config.toml
num_hidden_layers = 15
hidden_size = 192
num_attention_heads = 3
num_key_value_heads = 3
head_dim = 64
intermediate_size = 640
vocab_size = 2048
hidden_act = "gelu"
norm = "rmsnorm"
norm_place = "pre"
norm_eps = 1e-05
positions = "rope"
rope_theta = 4950.0
rope_fraction = 1.0
qk_norm = false
attn_scale = 0.125
bias = "all"
tie_word_embeddings = true
parallel_block = true
init = "uniform"
init_std_qkv = 0.0266
init_std_o = 0.00486
init_std_up = 0.0266
init_std_down = 0.00266
optimizer = "ademamix"
learning_rate = 0.000407
beta1 = 0.9
weight_decay = 0.47
lr_head = 0.00678
warmup_steps = 511
schedule = "wsd"
decay_fraction = 0.76
decay_shape = "linear"
final_lr_fraction = 0.05
batch_tokens = [8192, 16384, 32768]
max_seq_len = 512
doc_mask = true
z_loss = 0.0001
train_tokens = 115900000
max_steps = 6969
dataset = "wikipedia_en"
MLP neurons of a small language model. Each row is named by its layer, matrix (up: input weights) and neuron, and shows model dimensions 0-191. Each number is 128 + 32 x the weight over its row's rms, rounded and kept within 0 to 255. Numbers have three digits each.
Before each neuron's rows, "fires after" lists the tokens most often just before its 100 highest values on Wikipedia text that the model never trained on.

fires after: ",", "an", "ed", "en", "al", "ens"
L8.up277:090168116121105122089075123134177185136151171097139152123134145146058085130083132082127103116087165146125113162112093129131132157098082134130141079137074112087144110166145085161115138199086085115069108140068186110131160142129145107127115152127156136129112129157138103127147166129109105122144038095172120137122069174151163180085129127088122104132137104062137123121114127087115074150110118138128047157063144158117132119097113142076095105101128152133132144140121065081099208171134110142115129163088039136087146152106086103108126172209141108135114120150113206159085152173159077125

fires after: " T", " t", " pr", " Tr", " Pr", " tr"
L3.up303:118158048138123139150117098137180160181118133115133138142134167136094129092135121110103084113157116209125104121138095112157107114101131115116098155100137065101119166155186136088147086120108127161109116165069175137069120110115112061145173147120105165123104110155173143159119135091133068164077185123136173194135095132090139099117152116157047134176093142102117139107103152132126131105138106128087117152152176115093138055150069125077118113141135163129112160107118058078116092111146120178060136193067080114162186095115178111078081050118128118142100164144149135162142101118133137195

fires after: "A", " I", " In", " a", " A"
L3.up282:093087089126107174097107076065132127130102166107160132085082162121137163142085066174068124167190125152063150143100157179164119144149171138153155103108191099154105147108146124094162132097107109138139166172114174181113110086145104096112114146127133096124155144116201146173109087138091138145119101158117104123143099152140145115141151154133154141121103115042159131124148105118180143180094103121028134122162148179167197123135049097146166115110088142135149154134097163064175126145184128118136143189162095188108175124119113168145134128088081187107114115132162164135161096158133120090

fires after: " com", " ex", " cons", " medal", " resp", " charac"
L3.up152:144054071142141180141115127089127143135078142104159091138111147136086107183098121132168137145171081101136111162114152130178183090100130114113140155142131144110077145115154153149125142105138158116089155158086150208140136121103150117096131143071139158082133108103201122132099087130148168152094137138106153099122124136143099115189103183116137110172134094237158139127078127100104170124123127110061122169117171218128157086076055092112118110072074132129148127202113160161117173144115184127130134144159123113107153111173086144181135136055110164091095103173117135117125144178071122112

fires after: ",", "15", " b", "b"
L9.up129:111141044126118136141125099130153123127131188085100181106076111116133134137105153181159146204114125138151097123128120154090122116103144094137133137159109108155054104117112101125134137108117117227161152101113115154098156148138090109158129131153120143115100130124147131136118124145130042162133195088136120096147154121133117096080112085156113147177144133133159067058105076059096089125048184085157126158079124113115177101144092130125128119165140115135082109124116175141190187153089116100166113166117138166171090079172090131206052100096168156101141074093127165150101087129154099147

fires after: "-", "–", "\n", "==", " \"", "\n\n"
L6.up452:083089105142130198095127025119117085109135157092176169083105107110088161113147125085188136155103161145094141142060146166147161152136079116130171162168158132130187076122097180080177112129152182164165111165110178190161151091104168144139155098069133121126104123105158067165080113156088159110139123127121118161139109116099131099173131120162122175099182102112155102164110102085074167137124099126109138090145159147156123179105131122161111126133121147113124069096086152142187137208149115074128153103106179146149172107137184109123086163133149162159095154129107124150105120186106090160

fires after: "2", " |", " ", "|", "–"
L10.up250:132149126170137070126119073184151161176127163105134110120168117139122157096147144123060138175118070139130095159097131131153117101177122105162081119136093157140128063142118154098091086204064118138126141159091142181154095082048081062119107063134150136206191089107160124133154164145122122148098170109075159179138145111116180111047138112151087083132148099062144134092138151111103203187136131174096113105078150169107136142113139065129129121112127175148162185092133122122067166137130163108151145122107106139124142097135132117167087153138083118101140144147116135106122103084150118167

fires after: "S", "s", " art", "les", "ers", "os"
L5.up529:129114105112109115077141118106132088148180158112144123148111122157142175134120157173181167075158077158103100173152108165147113190137120176088170175117148146089101141098132116145191174155110119086137100152116201106137151138128147111126123139197146123122073114140153168135126111078121106174127139171151155166128141123112143108110126085175109155116101079153146183130121148140117166127119070069031168135112102129134174164094112111113087148062077146131211126112152113164218141173158065128168083109160123119195087130183142081089156154167146094142129149083117125148133156159180123164

fires after: " f", "W", " F", " \"", " ("
L4.up221:093191117133143122137115133173131140089089177128157134123165120128128146079127113114138183137123189184132132151099173203130142119082142078110103096128122151135156100127178142052158189151174118104243126121179147171175154169099151102143178098152136086176142110118128124212094149118140154148142079141116140138166121131115115122153138122160182132100161178084140070105111074127106121118180148150154147139189127080035118112128120114142136142154138143177114135094112076164136102113201156116086080132117128146142119079111186121053128152136184138132089136113133133160147157128148145189

fires after: " football", "2", " medal", " com", " art", "ity"
L4.up99:132100071114162125089130118127190138153113134076139215166117115168101161150106156129085163168141038104088135202169130087172092110091131117157080204182148117108137166124153125141135151148144148111170107162110140172156161143128172131146141076099108147139172096111149108127140162149117163126088117142159151099166128132127146155122101122132152094143140070124169168146086163116176147114158076138106121119111113173129155050060117101127130138067119100142144146186134144127138149215112063157163071109083133116087130121166102113072078192094081133113154099125084160121081134124090079132

fires after: " f", " F", "f", "|", "S", " Sc"
L9.up299:162087114096169177100070122158156112114110143150155120124091129110120081110121160118115162082140046154097110159086152164108196155119152169132142170124168147116196080134149106131156113120134131175124142180102121132098124092086175094123080129109149171121133146206164153137163094137091076132104093206101149097142106153086116104151136126113154094120118168140166153079150112093158171104155177167131103117139152168151160035118118104150051170104118134090085155094089173118101168091199111147101128116129191118186151167080145094101153140102105132066090126146129143115074085121117099151

fires after: " f", "f", "r", "as", "w", "ess"
L4.up22:146090106153124140095058118170095097174127184110128147175130171105158096198073103136122151142102088110159151125122129100144125098144140176039149076093067140109126110108148092123160095099124120187113162132081154162122172121088138107145173158207179165104121112175134158118118150162138110056116052172106176082137122137144089138064104197148101156145120157118126160111092112113090108082093127125125074138131179150138144130122135106179079132125142157156157169101052133096135160125174130082108122114116155084149167103133153158053164118099109203110107124152148084108095127152107113121

fires after: ",", "a", "e", "u", "en", " Ne"
L5.up257:076167128151201122082112119181114127182156198094126145112136190124082170165111150130073166137124145131157148137146020100124121111084098091130144120142127128120191107184119108137162143127136110100081088154138136129150118146127133117138144190111116134131069121165114135120133134109172134123152037098131074117134201142205125183055118130105138137103162144114136130107148116162082062134148157071146166116119105142110152103142112151133183145105135146152124093134134103132075144191103137110196131135183076147110107144127095094138101128132119127121145104138108154156042122150117057038

fires after: " A", " W", " K", " N", " D", " G"
L5.up78:090196119090181155084113112167158127142110155115140172145149150139119113096043087151110157149119174088094065076082118200127165194132058127151163134099115141096097116117161110112095096126098116122114146161203149202185106176135110109093150138114103094150153130154159120124084106156138147046113074099121057131156165156169154132088126097103152099138175149142185112166112073085102141088100161175117118140177125138147115111085152131181125110117192121096069109133097085107124123151138105117188115157151082167129112125130182152127135124114124106144160116160136184171129141148089080114

fires after: "r", " tr", " d", "d", "t", " T"
L5.up408:076146127163138188083156108145116122110152144140146148117110119166104126101098104092124139078133133100081076123117103141125180135137133086164175195131183147174103160149194125121080137145140083165150117148086140150109117144133154102143169196105049158140170109108163159187135094111080118164090081096165193093146112134131137153104159145154102110143147162103148124145112118116098146106157138048117087160144208138040132106098079139111126133113154147134153130149109154118106161059183156136075152201104043128124169134108166155113155137120179071132064119094134112131142072118128169113

fires after: " ", " S", " s", "S", " sup", ":"
L5.up632:100142103139191151134133093115124171126176148142142152160147139161111128136142132194116105065143202138106120126114148149137082129119071109065118133144166163141116061130190133117134101188118145102106158155190139132148218120133078131110109125097142101164132108151131111169141126090145152142115114160073061103199084078185114093086107125061143161084167186151159117168102113142163212129105128153045114132066111139106142117114126108136139142111104122160103119094131127180141156090192108081048123140150158107173170123124124125167103135133109148083101124114134146133125176160190143182

fires after: " N", " F", " Comp", ","
L3.up42:084184110128129086134069120074100135154133102085146143153074160172083078111119125126097184116079071148151118102121082090099092071139066062077114083115143184154127067111089151114102109134196151133125120122150151129042118129128097122175170147086080135137140164135133158125165165147120154183135091115087159124124065149132090122128147116095150170120115192141129158171066121108110093069109211117087120066157134075118195162132151107150099158159143100142088128145135125164161133184144104106152160146143116104123139114131125085162090131150087185135134091189110115111168129115157118108

fires after: " |", "|", " f", "|---|", " University"
L8.up425:115150166100150180100071126083128125157105165042223132107076111104177112121113125121078131146117121147137141178121087101077142119113097109121142166139126133105161145075060131074173102077170133099098131203196163140094111129003168130121153065099094172132160162161137138155173093125121087160134094164101140123154120137136088138157138118130150105157087146125160111146094144121145179091136149152144127119163099170154181117134105114168104168151127172102108182106118120167125155135145122074143188155119135100139150120135102079068109142097123202099095118131111101090114152089096092135

fires after: " ", " one", " k", " h", " Al", " l"
L3.up471:135164117110160157105096103146114119132078123101131129175107131126132132204099091111200160159093145110110162133131161115110141125161130128043127148124116201158139113113121188083124192167128183162077203148120154184129131077141125076125112152123112126155135120095131119145153074151095156121103066122101135189144131103151083176123119165120092156110156138115155085192130096121128153177159136130113127108098157178074138206096142185212106153176164089119117119118056165146135167112131159100120117110127151115147123142157153181134053148081133107126191129144140123193141115163166072095

fires after: " ev", " v", " me", " E", "o"
L4.up423:133136110146135142155116157151057088114161134100103130116140179145133093061093133144149144153106149201193121130143138099202160152121105061153091107157133121078192091125205157129155091132125131116098133122170129127165135118137143119095156093073070136076093197117161163149107108141171126122077126184089140137187177115100116141154136141113161154120098095148155160167166099097109167112158148118039090107095079116164132089094080131127110125126056109109127167117096071127149200115149149136126131100143149094188108093169120157194190165127124108124117060116135106097114179096118126107

fires after: " S", " w", "S", " D", " M"
L5.up370:120190070104201155125169101089116145106106133100180122186165142146074121110117117170140132124121143093094151078111148149107114120157112107127144139094199119162092112101160145114056138149108176113127147223194164122172128165089122110154159143098101108169147146146135138162102158117087124042162138087103119115175154149143150150151152102084141110152152111095164092141119098182174214162094158121135078093148077189122172156109172088176140124135154192113131151148172182114180127129158092088115125138096148126091158167145103142098133144131106147133121144143069208077125135101153096123

fires after: "o", " gr", "a", "qu", " S", " R"
L5.up227:081071113124144209064145142125098143118127156099133128140109104161136194136142112121199162141129080092129084163173115102154157174123147132112176204137192142132095093117143109132119147179118145089096045207126168097140095092134102120102116151136105126147102127104143124102149134106154133154061130176136146134155104127118116137137202125082098205087114121126169096162103132123086190139148150159054064087118134136162158156143065136175108145141118139058098098124141098121197188118196120137124149128114098107153135135121112092144153110129120110110106159134098208174104129164173125146

fires after: " S", "M", " m", " A", " a", " s"
L5.up508:120066122162150194122125115058127141197139177078149139060135127134073149109110130139080101128173154043088123103134140112139154122128113168102177149140147156153093125119240118067102104134139173088245133116169107157122124168111091116097102137151105121170116108153119140184104097113176153108131071102120070106160157169152112107140109150148099120138100159132144116133124097171141156147136128096126146127181077139139139099132125137167185192112187163152193109152084193099142093150164143111107131117150084106121115142174139162146104084164081165105133134123168135110171108162126123118

fires after: "\n\n", "\n"
L3.up53:094104112138119143086134107127158130159124137104152236132087124150075166087127145127121126126154087127150131125136181170119093127136089092121173114180143107106148176125118097067144122155089224125163072131111137165179152111048167123136162117111108154151099106155152073176113134136119128204127119172159123128135079110089204117156138134145113173128143144142179115195097127059119136144102124093144130083102139143119164122072095092169158197161136129151139114159117140147102126106162105124116116119092138174137166087158157193054042147149088137127143108165151068169109123126087087149

fires after: " v", "ov", " ev", " V", "pis"
L5.up564:122117131158160125164112134096085157100151141112098100167093173076155179161133156087133096132165096101166185145154168170127130164116142114100130098163115069158130066079161191155165158174119143134146136132145160130095154130121051057155168092069050136103106156088095098207145117119101110155093122112149141154176104124167125120116146200136058137100106102102122139177106130131116138124175127089078097165122159124082121113105105083103136108088091116112143168105112154135112117104105252170150112112079134093114117065162114163190146157124098076130135119108126091171106120122130135110

fires after: ",", ";", "°", "st", " the", " ag"
L6.up365:125134109183111136151115141106172155133130201088173175094151100119063093147060092147063114130099138102145161119109141102124168111116099129145100099153164174084119092141141092088137144086140114163141061128119162109055122144102124126180207131093053147080155153105097158096107163121177128097134056126137151119151131121104138138127145126117111190119122100120168057165129090086116098115116187118081117093150064097117175155132063078081158174136123078155132118104130110116147171160116169114193156175108119153154131096092161071140112169123101188149114124144144143085147129143116053111

fires after: " c", " t", " h", "c", " H"
L5.up445:092162122143139176147121097163169174118124142127149150151160149187065146102123120162129135129107159151098103139078099136134108122148166123083124173119205167105095090221147085089145121096112211126081120195109107200114119193119178116126158145151171200111200125136153099168101152155128170112087128105103142187154118147128132140145153123175110122111123149159089123204110070131154157134154118036112112138103202114132116117138121086161123094123139123109104129138105197169128134178154126115115133081140114100087131171120162080113096150059101114084121150095118176147099134125172098115

fires after: " T", " t", " G", "z", " H"
L5.up490:120144112159186171136107108082144159228136169093154145120171124086109121089138118095125102114132183174144115143133116163155123162130131172130178138097116164109100085179162109135093100130131162144208193167126138177115142144112164128098102136115154176114176081161143081170108164125165139132126122102096092205167126160148102074127121098166091120123088110105139156145143102154134180142096165047123121128144142171065172135173145135090153213097112193113131167104080136115119100156118101107167138098127090139064105143100159140114109062105155095097153121045190148135116099103147122125

fires after: "it", ";", "st", "he", "p"
L6.up543:128118113115146129102051098102109112135109097105130199135102086151107127142142088141134077148147086114132096139128110126159130103092096117134133134169128121167130126115109101129150107130123060175156082138132136105077152116087158093163122175080125183080163106139176121143182140118160155086121135148096152065169105116128072095123141149152097148156137180206164095137078067149071111111149157161133107110173140117082115155126103108106082128144144061152146160116117120148183181102098149109140123195096139190198110105137187076094122153106115188175078092147110166064166130160201110197

fires after: " M", " T", " J", " F", " D", "M"
L4.up399:148188122175115142098110079145097136114114136137159097125158160093115091110101133132140138115152101135112092142094141128085165175136080149142191162107133141112054170144136104136084133164124164159144170139145164182131144184098125060109162101144126138179177163174139147161124165101096149114100133131103152136160157139162216149147185125149141066115122112191139131133075135157123103157124090087096109080182083073123220137088129180133106159117140201078129147163149113117169098169129081141137149099120104221104186138112170184182123113141146133085134151122120171141120081111104157081

fires after: " ", " (", " |", " M", "|"
L12.up326:156121074107185116133106130121091133165133110121162196091162126127090177082103202087106109118182138077150134157103153125109110084149114155148079150131123145134195113136131129151099130113106167171163155154081135170144169080116153100102170146113122115176130145111126092123123122137092140058144171123148131198147104133198153096088073115121108111083147170175140092096135106106075203157152130127129132056150174091111096105124126156120130075114186093084180138133095146165092162158153228114109086136163122154143142094131102131179132160189103160126161080152143156100141048117128102120

fires after: " G", " C", " g", "G", " Sp", "W"
L4.up620:124152085135089152126115087126186115153073187137132096171078161169128133123115089155165155079149118190103145072147071108095081152190130132110149188195134146109109110109098116088136183109073133160095160167119182115145088084120095102087125180149125119130098122121151149142132173111051115118097112159102087143131095138112153114089135120102128107169187126177154143146118130101168121145107170160155090125137110131088138047141157138090089140142126166114154084143151159124143150083142065147062142178103045131145140157154106102102140133117151168099095120167102121177161160115215064110

fires after: "1", ","
L5.up487:106166107145165158104097088132125143198112184109114125110072143134095091135106174132137105134078073104114131138171090148160059125102104145089101128145078104117121119131139125105126117175154160129142143106178139133041103141120105098172159119157131092096103145131152068105153196121130154134121083162138120115180138106072091103133127087160084149175126177138181082107129143070022091087077173097126108089126136090172164098148114121103133139167069067170087095158139176108142207140149187105141131151149064133145104118106084083150058140106105134117170140133097128103114157134152130152

fires after: " |", " a", " s", "S", " S"
L6.up414:059096161127142119136071155090141123186152164084152174144145138144103153103099163153095175121130153092123131145138140130151096111117119126115179164133153149106137104074184122121161123176116187105159101147110172143190112103101203146152160150099085140159093151164112114141087057103165089129135066136172109182156053146150094140108170164101132112163116116086149174118124100154154200118132146076073111148153185138125094066109093096177151157115115071182120134116067160082096124155191129162157097132116167074136155156140142105077082115134126105109138180084124169150175098107103128157

fires after: " G", " C", " c", " T", " t", " Sh"
L10.up82:095174127104182123160135072150159092135137145155139097126138161131156142085104088160157134157116119180049171082098087124092089112134154143080141095111109171086067127157093101094151110103144123151154103161115153138066090145116151099109159108143114149126175107108139119167060118155179155171096112117065104157128158130144138123092128171197132114181147128128117120170117053146128135131172200101121113095171089088105119070159128134107051115152142121134102140138115134149148127124165057114106147140100081129056185118109138165121080176086141205124164156138080171150200165106176126153

fires after: " ", " |", " M", "[", " the", " F"
L12.up276:098139087124139083106131097140105134147130187075169125114087122130110143094130087130089112120146088191147105207149111155120129168116073087110108130131085157117191055178119128125122139154120172151097102128134154149052123116135146064176218136142178145145126138112160135131126145070109164143147148145131089092118133100130165157133135131155154147153142154078201081139172112059127215125103159081131156139117097141124179107102150156103101147066107101131128124128171120153123164108168199108124130155131053153114159133152143116127207152143058146153160143094076117087129094065127149160

fires after: " |", ";", " J", " V", " v"
L6.up493:082137133158116122159157083153106108130161187104135143195148173085104165170067102048131156175133138135145144177135148111112139129099135148085184109166136120097147087154201134100113123115150123166101104120113125109128177115151082118099180096143060149179080171138099138136126134139147122147145072097120081106156142108191137169123203163060126190083118132108151187204071140144107127110119121104093146111139130194157078106084089120120138136127171137151183100121122116084147159102146133060124154094100046148112127165102151138160146176092163110142108127098050144142138106126109119160

fires after: " R", "os", " mi", "o", "gr", "s"
L6.up288:122125076085149107112136110102115091133210141106143189079125122134076206114147182155173174134127091120135124132129142130124140119132154158128163145114199149119096135138167108120128164200090088070115109176063153129193132167109091088147091121079121101144124136149173093169116093120091080103107126123110084121141091123186151183107154117099131122085121101116174114174127119162116133185110121108049088155124159115080154141124099143139179144116136166131132133092137121118143219096176159112142159163100130109152140145139074121182160172138175094165118120107121225146064103182127153100

fires after: " I", " An", "I", "'", " \"", "ater"
L5.up358:121133087181198151097105111172085149207137164083155162131079133080104119136106057130098123168150153121153149137130146209177174136133143150131124126120107115105148100163140122112147142101113128151158106154240152200123143123152141151130148149115135126156104149136155127147177188179128132124127139136108096138126137174130121100185163157152124135126177168109129185102072116149035184113158095171103108128158140082158158133114133166142150131074152128152167109027095124115173099156135113132132095163165135191169137055069118117090129094153118150088118149150119104136174095133099082131

fires after: " v", " M", " P", " V", "m", "V"
L8.up600:120120122154162173168152112106097098106179183159208182171112084097130158103119133123108162147126061112123169128099127141133155175158129156161121163094137157115065116114156145118105140143082120139094158169104120150108110138104047095175121110111076114109106187168160080136103083166123084131119152200113192142141181166228144096157133110114145104174143131155147133161135148134141123131155113101126152155095154116061156129077046163158098115133149100103136104099082161153109164116151133158136083125137138153178190073141100104193130095087089103121160146164148127185192143092109113139

fires after: " trans", " sign", "ound", " sup", "rans", "ap"
L5.up596:115136097172086113068155135155144128077141130128161157137180144127099113148157128164180119112177110126129124203111147197098174078148117136097097156125133131173189132112121113121083080106113186156176134154159175186159134092125125113087129108160095122158162130068120114151125122112075141157088136113133133181148089138172115149176155127081123162083167097117142100164133134162152172168155091142120108097093116146122092121109024094144073144157161133109154132169103088147160134146149151159056048114076206104160148144123102093111069115076105184123097160167141132096156115070151151147

fires after: "1", " Le", " e", " pro", "oun", "ro"
L6.up387:129133104128155130138126141139092138184198155101136138122119130145078136138133204120149096113133121097150140118115108203147090137134122086122116120133099105132154091166083115109148096096160141163107184132137126155055108214123095081138158152084082167103112144122202124125164210117124146180122113186101116159152154127089084114133113114127067125110132146156131074166065085083082185131065172086130103145140177127137111107118127110114105102127148085093113116145086130105106171096160137127186101107108155166119085127146092172168096181127112100116096041156108115156074075122214106093

fires after: " K", " t", " W", " B", " T"
L8.up175:163135138108124100118120099106137116223134153099172119162162042115121141107107117103095089122138196138111128074067127150122103155128107079093175087116184165119091112100191104134119077118097135120176132165139128133149073207116112108081142142143074142164193131110149077132089148158116108102128156110124128170142165159138164125082125105124118106111119148142130072147098109124133137161075139091135053105181157117096129084140121117119155129113181182104139092115100156120117190159171128069155175107119111106080105087128148153121115152065200139176166094115175213182159120134127133096

fires after: " In", "-", " in", " (", " \"", "In"
L3.up141:088160102114109108070169136125079106123148157094152101098081100154098176121129182191146138146189137092135115130127177203131156073117098133168113115103170128132112122146125099091087132125135157108198155132138130193112140166130136112117195186099173094155111113139161130195109084073094147093135085121133098198143162109109078115156143127153151153120147159208148083108089134089061225133120164116140121091163124157152131197099094103177164141109151118164155117123128119155136098151182208119117087116129164178175109105136149163119132163160157120085112174101164154144126156111149117113

fires after: "'", " T", " I", " J", " A", " Sh"
L3.up104:119188068098129118126134056111132136168107131141123088118121120090157177121152082149105169169131110107136096124111059173107143125135103154071218103083154145031093147145125079154137173138108142161145127163134132146118134097059124123122147126117135186197125121101163164198072099181151091143127126115089151077130149152139136080083135092184120116146138098171132106107109111197125113183161140144106117027119110149088154133120131095138149142095156196130133160122117136156089138171131092063129141124115180147075204098114151146109111154118147144121105135152147166130137101119048120126

fires after: " t", " s", " le", " T", " g", " se"
L4.up48:099097077104141101120153121181132161135083147061133146153163139206102160153129176149094116085188132162118126080160130164072085134158140120106109100171147142128202116124146085064141157110125138094162133135114187126097165164130139115143111157126107115118131114174162172209083129152089056150116148097140180138142123140126097117089134092177099103153133091069141127148162095117131121128113170085132113130165150119091112079115110056122134144129113209174186124153112095163109126102155172085103084174122089183125116138145167153044153102129185104063106085080168148147126157122128141167

fires after: " Le", "o", "e", "a", " be", "-"
L5.up4:034171078123103168093061125159114164122198155054146140100137155128078180129124138147167132132120195125156091154164080156153059160103080038086169114092080144105177107143099125098148147171130127091093091140108181132134062135122150104155142188138143131136028144106173084136113104112139130073145144135118154100158114147124133105126153102119094152143134099089133140124118155146098153058141135112089106115116124162118109105145089175167139177099143152113161084069109085131115149139149130112205121133131094148115119114134085134140097093170154134158163120133140173200082133164121118154

fires after: "S", " S", "os", "u", " R"
L6.up240:107123128116115094078158095158086108121122149082151110187161172137114152124135174114202159110162076187122116148149116115141101123151100151123205117122176186119124133164126111143112110185122133112100121173189124145171140112118168071115138139178157137218017115168128123178093133099080167130116103133193147162141088119123151126087092134090113185130147119090142132141142138117148204144096129100064063112089160154151147153060095110120133135083156178135148121125132075148172156129181102156120131112165179092103131179121078168101158118174143130140152147152105145157120076138158154092

fires after: "e", "u", "re", " g", "o", "g"
L5.up278:079172137134167114121120121127093144189117160098130133128174141119086158083126091114148129145163119193122121125148048096144145078105141097106160092103079133152136111109109107108109084121138133082125089171132154175159157130145146060089217161152104149144134172138170126134116113100130216142126125140110156128128128116147096143063056144109135140132138140115135102225131066138079094121151189125155164112160079149147111061136124128157106156089096087121145088118097110134125205133160150119118135137149147209093158207104117104109146090114081128137169079175128176141067138109118113063

fires after: "-", " rel", " \"", " f", " un", " ("
L3.up545:077108129140149150125085138138127162107153134051164112131142090167110175097125166171151145107148124133127121121115159179099079184197110094151135125136143127095132098115177126025132164088134181089173122194139145167096143124129112125107202146128109077141111145134143135193093084144154146125129129118151187123140122150123128103158166136146106128103123097100163091143134134113051115122120106165152144124171124150116156115084120082153146108181147215192133096081105127102175085140150181129175143111145134209133117112061189104061104110126189113115071149146097105108111109130110081193

fires after: " ", " c", " C", " h", " v", " H"
L10.up384:171197124096164139142089119067067111158146139104128125133165151112140107177139193071161135127181135121120170133098105179125122183110102129112130138149127158151047115065117102054152116111066153109153162177155147120108160160142122098179132154153119121149144081160144180174057140159135150081123085121150176166173144117123074103125137153149126129116088158133129111167151133142139141213174150131066162151146142160090145176056115158144103157137126140114164124149151137143155049097166095107116105105139132099186192081138135158118061160137111157109171119155127073081184140138138145115

fires after: "en", "e", "re", "and", "u", "11"
L6.up133:070096153160118126122116137162088153179120130132139152158145168132143142158103123117137090118136150206112117129156122147159134069072109110049157118164111154169197111175105122114120108145133096122106141147142149158146217104174127094160113169183162144103114077125161098164103141149148128145141106123176103163128126150214165138075107129114150105103155161105144130091090130137035108162163105120160083105062197146126037068129145131116136112071100146171183121122117122157148177124127137126118091108077101208078109188115058078144092126132150130126134153145091114148094134147155126120

fires after: " prov", " dec", "pis", "ol", "anc", "ov"
L6.up391:088092175112168127097146144149090122119196122101157178161060083131154134102164184080185171161167091110154125156167097148142140162119123143160179159148110140178134125136107171090122108216155133068114160135098129123135107180139110024119116105162125129190083088162167128140100117094141139150064144163136137174138117149177156143116159164140116149098132128155137091096155128123141143151150103122061102155098192065087115084109087141117086098089090122123109136159157087169147172113120141172161066117143120094146128136141132115130091082100149084127132135136136066218080087124124133160

fires after: " T", "W", "w", " w", " M"
L6.up515:132129114141137096141104080112105053110141119125140185180138121158055101122127066166127159139154130120134095091072140199121137080154121163160140087143152115138077179153149125186171119102115125142188066171136143149128135186049110117092149087090116170125136138121151110199102082131078182116120117062138108110180053135150136108112091097108126097115144135110124167138116091117108168137102109082135071095211105122088211185087125086129140117146173163139116126143105134152161135124186134137138106132108136154120139074140176146110068158145121153131128121093168189138138095124112167185

fires after: " Lou", "r", " ne", " e", " Mar", "u"
L6.up355:160102135134101193085166120150108120127202191095124173153119157129081151092180052130160192132119104122112125128135046085181127134176111094098129143128159153109129126032139124144152132118147133121097095177131110127148089146077149052109108129121175142128117074198157062118122136077182116152032119166096149102148164123168106135130111141060090108112132084084136106153158110096088106113128094133132079090145113085100157107099101165151164111127140119071113140075073105118127141112119126161137120123178123115072162133079091150145090066076156099113123088140108153143141124139114150125

fires after: " t", " T", "e", "ri", " de", "t"
L5.up475:012116097210126109159140094208146180129135161142169200123131173121164163122142090164107176100173091161101135147185094125095053162172126110157123113105163128085124095130151138109149112108124116108127094162083127128068062092110151124114148200103153137093200155134165094141078112105150122126120122148118134169149168118157157137080136108150079076080119127136159159122154104125175121133127141121117102135146123081112088039146133085045125114123148110111161138142089098143093062130129127134113087145096105171113146158138079133157130113132181133162112144126163133187156090089122125142

fires after: "1", " B", " h", " H", " the", " up"
L6.up33:095115107152182177112105060134115127155120173105127178125145140159130127112073110136101233103115125114090129143131121139109144172160089090107103159112085103146087075161167140088166135073123153094120177122180176145094099121175071123132167226096028168130139132135175160146085095149126100067126112123115105230175158129112115117104133081152155147118082158130147156128140093138077163100123126102124133120146167146138145103133127153154100119145133112125130101122127152151156077158116100141106113157123123162141132189119216127057108166120093111105118159151147049100177152130160122143

fires after: " h", " hel", " g", " t", " all", " bl"
L3.up581:161136119045152182155072108138144125135125180111122104129114090172101133119133110136167108129126132203121166095123117166089144156138144077127123125174202165151137122138150120132106136114047141081124135120170181150123167147087134078062135095063147122100178105125129138162118134138168095159057164085067100140160171144132057106116158089153096151093094143089130070111087106130132127202133123091123140110147082104120094134151100104152125107158138202107164157128088177167084150090112138100151122146092077164152131152108178141107117120082188153107118093122142183149089130160211132092

fires after: " s", " was", " pr", " Pr", " Born", " S"
L4.up27:122123124085151093123144108192119151150068106098188102126145042143125136135180132166171141124154111123063135153089135149134075160080147108158116148099137115129083147096154129063137136137141092115111112168107110153105141168147175104176205081146093123174126072137193146161077155155154073122116139146133180124140076138126186152120153099143082125116103113119142073128090128136107148160115058113141083124160141136152076083107103115138161102154128165184187182168167100035132155127128082145124133181081065137122148146072122146070112115107138146155094122090076153120127095152166118175